Weights of a small GPT-style language model, trained from scratch on English Wikipedia: width 704.
MLP neurons of a small language model. Each row is named by its layer, matrix (down: output weights) and neuron, and shows model dimensions 314-409. Each number is 128 + 32 x the weight over its row's rms, rounded and kept within 0 to 255. Numbers have three digits each.
A block is one neuron, or neurons of one layer that tend to fire together. After each block is what it responds to, as a language model described it from the Wikipedia text at the highest values.

L8.down183:167116000124102171112104141140188165154141079109095115120150093098138139155149160158162105089113165108132115089133116104113160099105162079118184100106172216116126165097089104184115105114144181079156112087088143192115139154106142102107115134115107086159081141115098157073120134104174119147
L8.down376:139124152107133161136148158145091076111118160087135133088121155212085095126138124184134129172168124126084097164156132138154126110091115156099132073134147129184136159103099151110172141088195080084131078158081052120128076131126097166112105139164143156117124150141130131185133135175137186193
L8.down426:104112155148142118143129079157132136123180109124166121110114098168099046096142124092150090117131124113162213138189166096110108098106158104136118110093106202175176233104096118115138132141100152133113111127081142112108156111129160147114115162196165124059081097145062144150131094093183090077
L8.down580:080149138085072194111174097161132155111058138110118106140175066196125098106143066147175109141101107149114181114131122146117084134085187223156140113201110120113118203197083076109093113107101133123207155139122103082133119093136081155087146127138109091152134126093174057180220166117068140137
L8.down705:138132148123102100160140074176083089143114091119127159089097141223071132155109096207115147151135089169116141122090131130101131127093203195064092108187116087164164163143133071137141110067152141202131131075123080124112114040186123098148134094095110122124147083149127105152174109158192201107
L8.down742:065124162162102112130124101125109108151071131094161118179048140158140138177146147100162120123141153138117152105153142107127126111117151185138148138182124115135109165154101136095088165121154105112117075134166107113112128105104124064092142144180122097119127132114179154117110118163142112108
L8.down797:092165121113137163115135170134115098128107158112116137179158154106067138076108174167166156134096143078110095131117163119120145140128163132064139138150127112144230211139119085110114142175123107114102111140106143127075186127174093061111047086136128084145114172103173106162133148120140184121
L8.down1060:135085146119133132094125120116137084135105090056109142103130136109138152132107113125149107083142099164123118135119106102150097027117191146121161041173149165163158146151069124160120105092140183115082139116142067109187157115155071145146161062131132127165177165102132164148114108108155135156
L8.down1130:109086060104097157115092163182163100133105146101077137176169103095104072138083174119118160116136132128144128162154187142153135156150141155156105158125144142122091188109140155159164170087125095044109130168146165124140139125101137113150179135084161079150119106129141142173108169148154159136
L8.down1153:116136090124152127152213150138127098128067067113097149147139140194112070165135101139181131083124126100072133138120118151148138121082148138124124108151148135121175208121106191118160143094130149114137156090083119132129179115179098136150087106172118121165100134127140197134195068174134120154
L8.down1286:129143157103130133114123147178140135121168142148160086133105082144158084120108112102106109121152078132156118131106108141130148177124146082129132164115093120193159147189136134100179152088151113120119145118116203068168084147127118052142134106116149143137103137119154127133120141184127143083
L8.down1327:116125095102106074098119123100117090166100084114124085114103132132147158112093113130134167058152176175137141151111149123050138192099109134090064160166151121107061206084123120118174110157110112124099111103136127052100110091096142107108142113136106136169150095101097190169120120165119159119
L8.down1453:117170078111128074156102112130105146100156063087111142161125121138093128135161132093151112150123124081115123161143110168062108132111133117092144104133043149126119166075165186162156125087087064116121142076031156132102162150093188111073052079162090101133129117077135183101170115145147099130
L8.down1580:130081141145118161114123167129094107107124159134143142099109093118186125152155144103121200173052160123116152203134090137163011128085078054159128130177154150111117204141115120172124157128148163083122110090142120092175106159115125091098112156109107117170114118125126146160136121102137134117
L8.down1649:065111175100125154132084128156108146158074101209120140084096126119094095124114125137107126107196122135118077126148114126115151109122164149068139133174090119157125107126071157100177102086092084089063122181136135168139084171115147100144132123166156114085157116092089148117164114125137101150
L8.down1674:117069141173208141134143099155100076146142148124097100095164130162072161164114207116153119118185160110071131103154116050093161120119128147121123133190099156115218217142122096158097111127182092112156165111114119151139161110040085102162092147164148162113148165084159083114096141137131143106
Responds to: Second or later pieces inside words split into several tokens, mostly rare names, foreign or technical words, such as Vu-ja, Navi-g-ation, Nvi-m; sometimes a hyphen or digit inside numbers (COVID-19, 10).

L7.down1685:184198098093056191138116076012119049153134076123093163145179158159150141166059164085127121196138134127143094140210087137093139145148114102102153093131151077176214091073099052108164150141142060075114068125085126132175191114114046122088117139131102122112153119121203137143140110135138095143
Responds to: Leading digit of multi-digit numbers, usually 1, as in 150, 12, 10 in stats tables, plus quantity words such as a (a decade, a half) and under (under the age of).

L3.down25:104084102127109134155119111127118170136112081116108141097168109106153106142200116091111140143156135121132134098106111065114075072148165092175110114114101112162096255124129137129106153122147159154139158127093170066119069104122172156076148125129201157117103091139074111130117129138168189172
L3.down1049:086159120164147089115204155134123078116185099126100068105156141107152143179148102127064108078170179110107126140127121115091112177201208119087161123157144135125180093127093193167119116148062075087101130184101120143122108115139091155040072094172134111124167135153147089150147091122127103120
L3.down2203:106150099106188139109056093113220081086113141139101114098156143118116154183094144180105112088111102110138170133101157170155172157115145185086124143173157136128123055148142138093069085157111114152130102135162112052135083154111071096145113110156079184112155123094174149072154154113120128148
L3.down2246:137145119069112132117150144155118109089197172145136133071106108133118130128059122115103116125187152132134086131169081072148191164170132196141115114135180176101120082110129149102145127110110074121093120092139129098135115166112100133146126123183130122138156128126104164129095056098129109140
Responds to: First token of a new sentence, paragraph or list item after a period, line break or dash: An, On, In, Some, list-marker dashes.

L8.down60:117138173101112114103153156120083079116135132085084045102123131172193101158134138207151119110118153186143069174151106114116101077097160110092183162120141101071137164110070110127101132069171088143113106091096090121064073134055174141141155063126181132121113106127124137141109126123190109122
L8.down374:126137170189137153113105140136160165192105142144185120109149137179133132105119079110096124180163167150100080106133085133060157202150104105110163102194150164144184041197165172115191181095157145093148181137129164112165166119136099148194143134137194131058127137148164126102175124151122096151
L8.down416:086135081165114117123138164147086075147114080132121174114137095155141196127103128083109128127166122112104103139108153168122182091171144162121131148146092158161157125101130136167099165118090188171175099125141150171124143118141165109077097159114176102097091112132148095114129155056144079070
L8.down432:143096094107123143098137173146100087132207123096141178118106100121137151178110104165134104102118156092128141153142089119140149145058150129088130082091104168138143100154134098135166121127086164107128140115124105130150129175121121109115150106093109147132079164087172159096102071208153073092
L8.down526:204121114148180105059118139120084163106068140168162150131098134105136117121113123110141118094207089107192128106140119148143106148141118071113120145148205087087175155135151099111144155152123098095136093117149110150166136122157153121111139138138141160132137160188186143182100109173141097105
L8.down781:135124131084130059139136139136174119138160125131097132201105138176124122127115101094142116160157189227144044125169194129104157166147163105085115130161123096113084156093106206115144164110172104127127195113161097099109114137109101139063170114197144171133169094166113125123134135132126092099
L8.down784:125131142205117077204114164110136108059139164115127151109164140168186075158163090141055120176112159116097120086111168086106159136145148126116133168072104151175153108146132114089117113123112137139105102081100134173189133109105106137107079156092161161073148142131214156225112149107122095146
L8.down938:117149129076097092140085168085122139118141107108078171119149115119130125150044108148115162102143126166063124115071132193091175106175148112130114100157061139096090227123105145158153160138061089059103099123106128121112181136177119130204122113102121097138120113126162108203103113149108111175
L8.down1056:132110144138063088147136140116107152096137164195123117116130087079184129115111170145089116116147141173112147125097115171064103140172111122164065084138143107114141079099109080032093129112137120084088154124161081136132110149175106142138120164178116110117153135060142100125182160132126104176
L8.down1656:141150127181122087155078145135133130171120166152071125136089154151120108126098150152112175181123137101151058094159073053127102134166181132152120202146145069113090111134130093111144161118118162073103091089140125130126122144150130164134113125133162132087136157107135107086179053114110115152
L8.down1818:069095110118128136096130109088193106081112110134117070109160123076154067124187167111184183116149097154135124153140093112120093048096115203194159136155134155124175252175156125143136109170129099109128153138210136120114151153127127170120180139130157114080106071144134163181115102134126074115
L8.down1949:089165113130179095084114173093108134060101139160086131167118087115109069210158093177133138175136181143168081141129082089154066120104136117125145147212125174084130225136138148137124106117109112075093128117145143132181131122152085136175113129183097082052116109114169166137150107181149102191
L8.down2241:070126117109124157079157090141084086109109142217115117102151120165147121138106142116089135177164097114116140153134132135124138149156138162059112133127118075155121043135144144153143151116054118135064113073144117120164076148091137126144132154145087080097107164084112171132129117153101098120
L8.down2295:134154115093174150147104074132150078183108106166122134129121153204105145164077158139124193089183115081055129121136121094093089172195166187134149122127122115172073100131142160088135100128108100123080071130168148142119128107095141126117183129111110127124095071128139126122190159115078148073
L8.down2708:151156129214139121164146146155066173090155099118126163172112181175122121140067121089110088124135126149130153196121113097190113119195150060156138143180116075117174189056121164115139106117142118184148167120102118119112102112107100178154128154145150161140117157141144176153104186083125141173
L8.down2758:139134093106103159065173117099089092083183128080061103077150116088128213142097146141114098134164131138150116136066138154132142118127157058128107145155108100155123148134078141176121089122085194143097093123135119184107125104139186109108139133082151160095171125129137132148135153125033126109
Responds to: First digit of a number giving a count or quantity, often after over, about or approximately, e.g. over 50, about 6%, 21 nations; also table pipes and number words.

L3.down241:134162142105136120088069182120143088136117130072143169133130163180110152141063057127119161176131075121092127146134103146116046132107200133128138134149062149144061217127196102149211110122123139174134099151154178139084145109162071073144128126095140131132135176092125124109126167130130112121
L3.down1276:160155116076105171120117126112105146090085130150146173142117180144144107077182099119109106087105085070122059087091121123144171095114147163095108111107100135131142123147111104118142118146149137148125176131105153176163135135142072113161121174230125172138124137114131079135115195042142080121
L3.down1459:135191120126138129140111072136110134138136083126133137162174157137198112118170089143060145118121101112087174165228156113127162131120122140091118123139141133143161048085111139130167146126118132123103100079054117178167105146129108088087136181131110141199171087101157110122137124139148151078
L3.down2695:130114196124170123103111138083121115155106105115155126175101118198149126089116173136012105116107104192127097105100193109168115119124155075146059069132095102092109072114126111162131137155114233149138129161122119114106077188148127182071118135147094122147139178150119166100160182103179076152
Responds to: Closing or near-closing subword pieces of multi-token words, mostly proper names and foreign words, such as Nicolá-s, Athletic-s, Pi-us, Aposto-lic.